config = dict(
    num_key_value_heads=4,
    init_std_up=0.0303,
    max_grad_norm=1.0,
)
MLP neurons of a small language model. Each row is named by its layer, matrix (down: output weights) and neuron, and shows model dimensions 128-255. Each number is 128 + 24 x the weight over its row's rms, rounded and kept within 0 to 255. Numbers have three digits each. A neuron's up and down rows have the sign that makes its largest values positive.
A block is one neuron, or neurons of one layer that tend to fire together. Before each block is what it responds to, as a language model described it from the Wikipedia text at the highest values.

Description: Clause boundary before subject
L9.down491:120114114127128083151110113154157136148144117137137136118118097158116107118148143137129162126117121082142085109140135087120122092106136139113089146104062132128144135120081147147112105144112177140209129100134130126095084161132143161146109139094120147089128143150122148141125161138110152114133122113166112099128134167111132137137115158154124181121163131138135059136127120132160160108123

Description: Second piece of names
L3.down21:105116141091123121120159134140114095155119152124168118139164136148083125173130124139140103102082153134157110152130140075090139094122151131116122199132113108163162120139148113117098125104129142134133110124176106146102076076102163122162131165131151132135158128127139117136137134123136181129128108135132148090119144099151156136122120132114140166112147130123116155134086161129123123121166
L3.down143:087105094115117137112075070178091085106117094135098106144113163155111130116114101088148114130111102104139140162183155110102142159124154101126122147114110184118151136133153163130126126144128145088131134142133134138121105132102069114158109115139126155132154111143127092130142128092085086158154145108172088131156119096090154133118122116122133150110135172127133135133125131095119100162144
L3.down164:124144163139157110150136106127103159139093123119154154123155110132116119132126116104127133126125086148158118101100140119112106130142106146132128130128158168108123118096092101110101136143162108118122154144088142154127114111116105161170123159122114156120155143116124131079100107120117073122155168172107157123178124147176141153121145137123126126107113115104127152155123099118137107077145
L3.down193:146134098161090165116126168114125090151129143116126097091080094116118113118135136165117114114118122172122091159115117113132090155156104113136164136085135087117125105137164116156078173144095130121104179093146130154137151092159139142150127123149151156083144124175133107113129102140121144117133122130136124155131084102110085144112104091111128171147128108136116113134120096114163118159123
L3.down229:152121127164153122149138088129166139118129136168131103151127141137124198144116111168091139121140118108104101077087128177152113067110100162095150169134146123118118132122109148159106150125142139131112190126082156117155082118098110122131158144145082130131141124110145145139073107128084088121140108106132168107113139136111180165133110112162105111138119082102169127130140197148116112123139
L3.down236:153114131155090137097145102120148142084144078119131118110160155106141116121153153109138106139115110125113159092125177141141095145136135083108119169106134093134145108117121146137119163107085140159114111150131142116186144137116109133152134112167135137093124088099083142143126144113129094140176140126059154109109150107124066106165150128133144147161083169146123128175145136126142101126132
L3.down374:124135113128096144114110083165138112144150120097138122109164147146135153121159121151134119143150114114127147132123126176094163096100145132092105128117163146122168109122143101130111170147101168156146195153125098112141137119109122147133111119148115132082128131120110084126073155123119144095130090094136117128184125146178106119143146122124159134145080084107135083125151152128113103147137
L3.down510:134140131154135122138182115144147131101095106136137133103105141123124135153143121161142165112089139177127110134145139130129142113121146102154118118086160124111125096143178142111100181085164125131136149122127166110131087111104131172113140085111098098153155099104123121118121073125110110168176117129151136129107156164116139159088127148105150144143114136106123117087150118115110134092121

Description: Clause-linking function words
L3.down101:132163136100053130131107100125130115085120089106134083124141122131173102134138136092154145075096119123141114112131111131151100152120131135103120151124090103149152120141145081136186131111109106163142144134190148122127133119157135137164100126161141120121140144165135129123159107124137109106121110137115146152116130150108107156137127151097128114184124076157180100094086123098120114136139
L3.down147:130163144136151156128123118127179121092107121175179165113082104110185146158137119176140110143099110110130185108139159123134112091105119119118127116139086106119113112117083097106123153137163093127066130136094148148110138092114134105172118116137100125169128080114084141112137107154152123143138101122152148098136096182143135142166100093145116128152148169120147149088134079101135135109117
L3.down295:173113106179123099167130106152143127088123133141125133094130124103118133136163112096133170075145105093147099175133110134161185147101116142145168129126137183157127161147099137150161121124113080108124141119132135124136120108132151134129072138118151105119089113144119147120129129144116153160198143129142138068132141180146096106149109164123124112123069129132145103126125160136133190122098
L3.down362:083104129112137120163112109136115156106071105111129142155122136122134161124136128170103152113152135112147172116134152109113141100112159143126129161154127139142169163174083111129171137131155135135121122127150148108135135160060121183148131131132158123153083130146108122081082136144138087152148136117181155117110129107158128112144156132114131150133110125142126054135119132097192135095148
L3.down460:146162129119111184154118122129127136138137089119173140136141098145123142137109073142115110140126109175131142133130146156156133090126117166122093118164162109140155146160116144093105148159117088101142149132123135163093160126127122126119073173103069137081112153109116144099163114167109108133132079150121122151147127122104093062150145130141103159119131168104117125114127143133136148167139
L3.down497:113111123106150136161091154125145122133171135126166136128147109135128128110100139161142131116141141109134143119121127117088130154148165187103147151137122162148146118088119094145181141121154170145117088122120125112085129144157134115132147175086147109192116125140144140110108120128128155144100134127133139116132081138116105110145136124163109106107104131139134113108111107082170140092106
L3.down522:121145141138155080116197093141132142133132123132117093107193119136158124118139090165105071110144147130127120104140115121149132149161116114136109109115150118143094124159106117108183165145176140127147106156145141132137103137115132124174140143120110105104138204091197096102116123133140090146122103127116093160110101121124127123130122139137122134167134113095141113109112158114113101066137
L3.down686:087134110127109165153141130138149131114154150125161150110098161098151106120102118118106125141146124136133107147136113091126136100085148127140127142136098120153101083120107122163131128105132143125159155122132148108116153145121131145123150132137146165158142156108130111105119121142125136126126112128144085108080129136151156127075111128101092187153145166127110122101114118172142131106119

Description: Take/took main verbs
L10.down13:147107126139152140146112141129104111121185127091116114116074152145121138121104126178099160124162146134116114142122101115109150110095104131154125141140128125154193103144149170144118137110112160153114151130113108115147126126131093079140124141141196158136154114121136187088159070164164089095116129112115080116091106168148129127145120108120130103151145146149098128140142104116134155063090
L10.down82:113144142148135154168136150110161133069167163065145116147095078160097125105151114140151142101141116122128139151126112164156114105174127142117147123126103144129167127128093112134134160133149139107102118159127120110114173116118106143128116136112122085144113093124120121092139160151142110136148098116097163115140167146144118125130112111133111119141081108180183132097162145132174110117156
L10.down155:141093125169114118112149120175137139084140088148105138096092107114109120152080082120110132136177061114152152124145148144116147113105103108162118114135124153115130109144066130134135109122160130122122145134120099110103146127098157146121118115139147112103111114142125129164117106134160155123151146136114115123118101165107143116135094119144148172140064115105125138100094102116110191135165
L10.down206:154129108150126163114137145148117147131171131092132123183135145149105126142127111102114113129134125132147129129162085138121170114139151170149151147131164128127135165124117156134088129135145118108129118148138130157127140147129097145137119114127111113168174142142094093110098106131140143160142140123117104124114123139136109100126106103145146130131130099086153155158107122160132115123124
L10.down311:132165097126137117102159113137123128174127123115124148158102135114119132076157133107104156112093086114128137116182120116171119111115144095127118113100168088149102128138108150129103118118117117162107134123172112127141121145135145082112148116115129138039129097102120076122182154111113125181103104154078160124110123119140153164131123132121135110138114141107125125126136133127111126132113
L10.down327:130099095115116138144109110116139182135170117106133137117091104136154121153097106126136132147124155121158124115131120093131125126179115115134168137075168093107109148121166129158149172114092122145151107107098132108132108150159155191104146104127140144058092131188120155112155100092114134143115125125151104096154123103129166133123113143145104144133141104107139118109104099123173149121107
L10.down458:115124137124113098095138161117129139133123117133138131107138134126137131123122129103161150078128072127143136104132126079155147138123119086129117127112146152129120089152159086162125114140122104108120111191132047118119127127086146126124115110180134123101134151061138146124173156147110104138128150158142150125088140179166085157162070123139167150144129102145124153114142100110109121166086
L10.down524:120157134150149127146102119174101116133107110181101143147124130096126163150125157137154156129131185106122162176116153123136149129104120113128121070175107109108115088158131093149139131112115123117144133123152119155126156129172095121137108144149127103133174126129139131137153117081144168140137099149142172100146095118156157135183150162113115086139129124117134182129123118166145123176116